Part of a small language model's weights.
Size: width 160, vocabulary 2048.
Architecture: RMSNorm before each block, rotary positions, biases, tied embeddings.
Training: a variant of Adam for these matrices, 170M tokens, 10370 steps.
MLP neurons of a small language model. Each row is named by its layer, matrix (gate and up: input weights; down: output weights) and neuron, and shows model dimensions 0-159. Each number is 128 + 24 x the weight over its row's rms, rounded and kept within 0 to 255. Numbers have three digits each. A neuron's up and down rows have the sign that makes its largest values positive.
After each neuron's rows, "fires after" lists the tokens most often just before its 100 highest values on Wikipedia text that the model never trained on; "fires before" lists the tokens most often just after its 100 highest values on Wikipedia text that the model never trained on. A number after a token or word is its count.

L6.gate467:141084134156158144158117174113117116130121117139121106134129105163075184169135116095077117138142120106127094112118119150124119114094111079124134106119123133147119115137107144119117144159126132123131129140116081111115154115152113117134115128131141138113120122121154136154098133165145118131108126126107156133106120127105116135098197104129136099149153121115138118115076121083123164159127143093109113139145147110088081157119139185162072092094132109146120101160116126163132159077057157
L6.up467:092105125143091123134103142120090140102151131126085136109105103126123153128153159135118156139078127156122156101124144115141099149116119104150143148176143158119113136109118140167132151122159120085165145129084123131122118109151081154136136119160104117160126146130165129122135107080168130127129109133097107152113142106107075169091147159128146122113105132092062130129091137128173128115102141110107111127132116147101146135089112141088132206136175100152119150164113102133116165098142131
L6.down467:124152176157127127088110156165138135090138128129131146123120080145152124143122154124178122119161082114106096131120131120184099131135129099129163196102133120102087098160130126099141126165090113161131098093112163106134089117119162106086135138100153136145114147125154142124117098135127119134110134112140093099139140141168125109138115153103129178110134135170152156105141125078072120140174129117111123123140150135124148077141089177124110115127143148176146140138111126131108154117149132
fires after: "z" 14, " ca" 12, " Da" 11, " cl" 9, " Ho" 6
fires before: "ba" 14, "le" 11, "ter" 11, "e" 8, "ing" 6

L5.gate236:151090168126159121144138169122135137083099114110106126112155164096164101117129116129149123151129158141138115113142111150114105123125151084147130115087114151142079129115117102118148115151131114138158129092193074097117139132136152145134128127130163183113141118097179119175110172146136116115147118157090132124089112123082097112134106144158084135151153125111122122113124101122134142093154115123112145127138112090136139111097100145152143168154143160106090099118151169128081138164093104
L5.up236:158103117110116126143100137098112120120119129156128137101140107120087187122125120115127100144103173149132152078131102155074146126161120162122119126085104160122128154137151153127152082118153132105131165138163105111151084163151178087132075098105145083169157115138095113130131126150133134115153134113116158142126128110104104127111106170172102131173109116172142139133101159097142142116135150136109114167131098157155112088094142135108098114152127114124147144110120115093100143161109118
L5.down236:149120133127070108166101168110148125130105092128136147148109114162105159128125127137154132161126205131113120154105124141139129105097167107152132145105099140092163111100148120178141100129115113138162159131133096136094050112160139113156110110077117122143152122159115122145131157098139135122126189135127114112125144092109116092136120140145097138118125095147121156116128177139126103111115178128088120153104091141139113113107162132128098117142112132120127135164183131114165122092133131
fires after: "s" 20, " " 17, " Ar" 12, " Ca" 10, "-" 10, " Ex" 9
fires before: "ite" 22, "ang" 17, "ol" 12, "ed" 10, "out" 6

L6.gate54:125160148124118094120104096123173145154150095150106141095133122112121118123131152086124161111155094127159130107135136092143128148132118119133140118161146097120090173143108104146121065134125122136130094129132151128133139118066055127160096128093087105195131145122160132102111144101136142156151117112115100148131083138134127125144133129102133132132094179129150127117111068130128130098178119157119099176132146140154119177134117136138118152122115068112130142093131116138116168136148122
L6.up54:154095120138154089162142148150106132106147125073110117123146102132159129103128124118118137105138093135137092119154111152120150152175132126127123215119141127149117132116162102177087127139131126122150117137161109092127145121130150130087103133121146151184116161123123123154174156117121160157120116143140137109077126123154109079129123097119150123119129143119121134155122151118088154135104091157148118080115133151124158123117120132121186133151089092083120108115093165117113183116154160
L6.down54:090128105148123137144120118126146102154146095107125122131118118107136132162158149145111136145126155130138087154159126099148128150165113108117132130101153124123119176140109125197092105108125126129101116090114151173143150165141080059140135120132153089168155130143141108162148142094104151129121089120119094126135120105140103178137116134120149074118094114167098156149120148143105121139110131136150132109145152157122132140142180135120182176153162064109148129108104140135122155118154150
fires after: "la" 19, " Ma" 13, " po" 10, " Me" 7, " Con" 6, " ma" 5
fires before: "st" 15, "re" 13, "s" 13, "ent" 11, "est" 7, "ter" 7

L8.gate566:193142129155117099113123168098125116102150141102137120150121122105127123126152111123171110099176131147125084143120142141149138201142101135121117096107138090119132110130141110160102090140137148160104143094110130112119094113112154115096138066110155163135096134111180150168139126181112098148100147131141121119169125114111083116127110143128117119157132143157111129129119100135125135108143161162158115143142110119154142122136088126113153115162117184152085157177096122101145143105094143
L8.up566:110117099116127185113110132090139133166148135125119099108127118152104153118114140097121173123127143130092093145081124140121135105150155108140102126145145117175136123122124149152105172124119137093119101127117184155112164158128146140131146129135157115107098134127196180165134140160101112088088130069085172144132146105156115123095120104141118160120144144142078096137147094159126120111103132174163143151141125113152118102122119133112109152168109143111155109103140086121110119151097107
L8.down566:163157134153135138144078122120143143134152168167160120111134107072122119112103130177130102107104102150112118110131116156176084141151128140149074105124107103126083077133142127121115126157164148147129110120136126129172141138123126112080130135067136119119122166119155131090141152133133077093127201126140154116130162106107129135085124126130146122141131121089102103128113103155130121123121136113146106140183128131128129125168160115166113123108139179124168121120109110111174157102136127
fires after: " " 49, "port" 8, "90" 5, "s" 5
fires before: "\n" 94

L5.gate569:176155114128161126134122149148078134120098124145136112143155130126148177164119138128140164144145146101132117146179139120116139126122106104123092097086146091140122112136115148147126098158112135154091112114121100099098119125147095170132119133148127112131100107093114165147060141127152131138152133161093164131108118156154107143122116135159094109163128125159174095125097088093141133151146147143103125124157163108201101151082111130126093122155126102144105138111147119112097100115096088
L5.up569:147145142096152156098134128120124137158099125161162120141115134113067134112133131139102148097121175160148084059164132088102142121094107131087083141131140156156126087135131117176163125134094136128130127107106093136128153133109125122139120135124105125096137104158114134138156105149107122086101140149117145131155122127098110111171128108156112146124094081099160174172157098099078148145124118144093144129149089095146116157144180115141124148136118112123115136093122125166122105108098132
L5.down569:103166137134151156101126082147121120135136075143181134160069153130109127128169144115144169108151109145177137119138142090115142111099103125113115139160123129132110129135130132181132164121078136100147133155163087141112157148112088128119126151122102112154133147148100124122138126176130151106128101129120143097124159136092152137116131128143155116112122104079111118185155108101139150161127123132119100125133089081135101168128176127141107124142170074121168119099133122154113146107133090
fires after: "." 33, "g" 21, " App" 12, "ul" 4
fires before: " |" 20, " (" 20, ":" 18, " of" 5, "50" 5

L9.gate320:145092144156117117130162147169160147160162145151144130096156151119096154113134130193148127137130148119135171177135127140110132109104115124165137153122123145130142114175150122130083143109129149147131114172171119142103151132071143080102126137130116090139113084161107106145124118127151121116133122158131178096105138077136125154120183159132137164189160106112134111107143137107132113166152133111152085135143139092128144108117138153135109115126137109125094120104107084123120080133104108
L9.up320:128130124136066122160144118149157106134126142155147177100144105120102129111186111180089113131133155101141146114117127148129119101142144134165161163136141092115119099117155132128118103129123156109129128124141092131116190101106120155134155123149111118118122138106079135179101133116128118154109156151204097130158109103147097130131157149120062159115111095130138120087122129122110131123106111117136092102122131154090138166150092121128110097077116139151112118178147114143136117114137087
L9.down320:153085112153159133123129186095128121104140132139115091134119102149130143126148177105167108124124114116086193109123159140141146147122088116137124143093128138135128139101180130111105115100132130146088167157099148095103135102136130147064175087114106086128164152123115155112118153079110124127106123124113142110129139138094132135093147120144150062152120128112087124146120124133128117128117139095108140131149149095129118113102135121099102170171099107141150144091089112139169147129099145
fires after: "o" 17, "ed" 14, " So" 13, " so" 6, "e" 5, "mp" 5
fires before: "al" 30, "ation" 11, "ated" 10, "et" 9, "ate" 7, "ary" 7

L3.gate88:160153109130153086105126145144146122097147136170095122113153129109126118135120118149076140134066140098118151182085163134095141138204145141113112127134133096128128134151156087127130116165153166094170117149146135137139101132079105112120163139137166141089148122136121145141122147113122144123152131118140147089113142132095088148147102137168077137103161113122155135123068144148105133148074155141148152144115108154133137112127124176121121135128108103124139148140130103132075096129146114
L3.up88:102181090138133099132119116149124119164179169131116108138149098101142114105149141092127087111108144146159121055122139137155178127129132137156124150158120075118133162125121142172122137148110145122062135080150132133114134173138128112143100139166118137110134162119111144148119165168122112148136128144099133115113115165135097113165100158136109133112100124142090111165085098132111121140103125143137143137148198129144114125123077132115136128148124098134133175135142151117103099089128126
L3.down88:169142109121122085113083133156137107115113141153122075130121150101109125130155150106069146163129124105129171145127087168161106082129088156092107122138105115126180153154137118136086131137164107142125120142096113113120113143113095146169113189099142115122132130111106151166134135126135107129115170125152144146091156087137083162136119166143098129125122093126114090118123130117131110111130149128151125161098108142161152100130129117128112149126141154147129179108153093145064127127124096
fires after: "\n" 49, ")" 9, "s" 4
fires before: "\n" 43, "M" 5, "S" 5, "The" 5, "C" 4

L5.gate143:125105092190150145147183147130127165121142124153079081098135150142137119118116112126148164099156103091104135155113103152138129195174137131113172105150165156131118146142133091118106129143129146109118129118130138129106119159082112106120097121114139110123156176059134126146106151089147095120101115158141133119110120106124139149136135146154136131118115088116132130170128160089131148142109135132122094148138079151162145155138104153166089163129155106095123145124122150174112134121129152
L5.up143:158111146134114135172134120130154115126137122103120151151101145114154131124145121131160133111087189115143130161123144113089163125084178102142169071114107139158094153113147107135098116130157136126156151115085135135134105113135124132118151079124102059131153127123120096110099102132157122150139125174140118145125137112086126132135145112131097167078131079136107187144134128180136143104137149172070124133117124123126109117144136097175126122109112125101137106122163136116121131100140080
L5.down143:111139085127154112121139109137109174101109140107152130099129133128147178104091137138124105123171149113112122133147156124080097153139079139111141101101109124144134118128108128070116127147151091115160155095114076124178104101126083119115118156132102107153115107125145131132138119133114140118155180134122070147118146142119159126143089109100123131140065127148118122125089153142082101096181134155170181122139176114103150121142119165138142129090127134112100144115138128106131102109106133
fires after: "." 24, "---|---|---|---|" 12, " " 11, "an" 10, " |" 9, "|" 7
fires before: "|" 26, "\n" 23, "al" 10, "ter" 7, "ef" 4

L5.gate122:171153127149178120112153153115129134110145158135158114111140138109163150063078125122117205080193124159145136100145133147105104133108114134132138130130113153127137099144123107101125154098142132107133132090108122108149086149136145125165134140130156118082107123118144136143122166172149140159118120117137132150166153161084089127101174109116127104135134142117162109148092078147125135129110125127156129106120128136196150111125132160127130130154116125106138107112170141144098170118111104
L5.up122:088113146113101096124161163148147105128137134195168128131129126135128129168095131147133152128127113127136113093129114078100120157132197126118147107106158132131117113143156147106152154132145146124146125124135160087119115210129141127114155107133105135089086128113085114088143168177131115130120108128147131102124113116145118155101129118143134138170119089130084136144153146134164156164125146127140145110112105113099122189117087112141153175157176134144115121135105107126144085141118153
L5.down122:180137138097128126140162142112128136167118141116104123160127192140137192139119103177131069091120095144130136117106169102137101101166133110136094151171135104149144133090120133125111119103128108109144145134146132135107123165137086108120113091156154091108108136141105142153134172167118148110097136136131137157130112121133136143113090119092126154119133179076130156144126152182104152161152116129099147148159121130167105124100111110161115135153134115076151171124119110134149148140134146
fires after: " =" 49, " " 14, " is" 9, "s" 8
fires before: "\n" 82

L3.gate329:093141140193091109122147122108144142109155136095111130122150157107125159124130080130119135098156140089167135107114131114097102156153123160139136131158154123124132137135092132120111133128101137141144136089148111148113074174103096164160121102104092121130137118130163130125109148161170130121107142131132110084163101126120120131079129107102137147127165104121119169107102139152180101103152135174078150130124140100187133109119135139142130139122122080075112131169115124102133162178123129
L3.up329:139113095132109115117106130160117087092115120135143150125079117086115155102133150100109157131115111146142156122157122136108112122115132103126130166091134126154119149126095126185141121131157138149140199127171141099163127124153117155156098139118100127115094122138121143157092127157112140128138129126143143110119119098175094066166141132096146118109099123156169141081078111107172135153094128140138153133170137128169137109133158138122125099140090074140126095119133101143144174153113091
L3.down329:148168157141092100103152151165152134087114144143128154149107166118126121114131129145114154135114122129123162131151119159079105138149131120154133172074171164137131160136163107199158122139141145100181159103150124137155136123122157151131130145096148115076129126125137152150114153157092108130136120145157139087116155167173113139124119119131119107100126164120150159106084124139099175120096107118120146126120106132162144100115131162138098135145095090117113140108114139086102141171094117
fires after: " =" 37, " vi" 18, " Vi" 11, " Di" 7, "qua" 7, "vi" 4
fires before: "\n" 40, "ron" 7, "-" 6, "ual" 5, "cu" 5, " president" 4

L6.gate503:118113112180145111140124138155135151072129127119129152133161158099119123127129140127148160123130117138115150170182132115165142177101133101141156105118135123125145149150106126102157135066196117146158152118146177149142096102106098124124115150110136163135082166142125179130129160111158150111104124132075140109092134091135147113153142139114125116132137160100136133130139128138148104146133161146108127159136114106117165075086094103103121122139150090099120142099142095157177130123129096
L6.up503:155120127116114137128099131144107105131104112090099144151155148148102120119144130105106130123139133094117128103147122145113130129113135103095167168093131099136129123112096061116153086092132158117156156106135157131094129071138137093142126130134134088123135164129123123119127128103170160125161115142107117125143126100141118140117162098160135158113134110063121142130166134145124149124137119108129130152121072138195154085077127104107162150132150068110116093131127135122130130195117183
L6.down503:151078146152114158149155110131109119136099120137156103176100141170143107172111144123120151103134112134153135152159073166101151117152110093136141175098102121160112095135129161120091145096113155150129118095135121108121140153162151167163138159158093109116143128089157108151149113135129135112133090104128125156158142154157117111112116090138151167071147099091107147145118131169160164141102106098138137144126133130166135110108137105109144133135131086101116103128116153114133069158140117
fires after: "." 74, ")." 7, "ro" 6
fires before: "\n" 66, "s" 9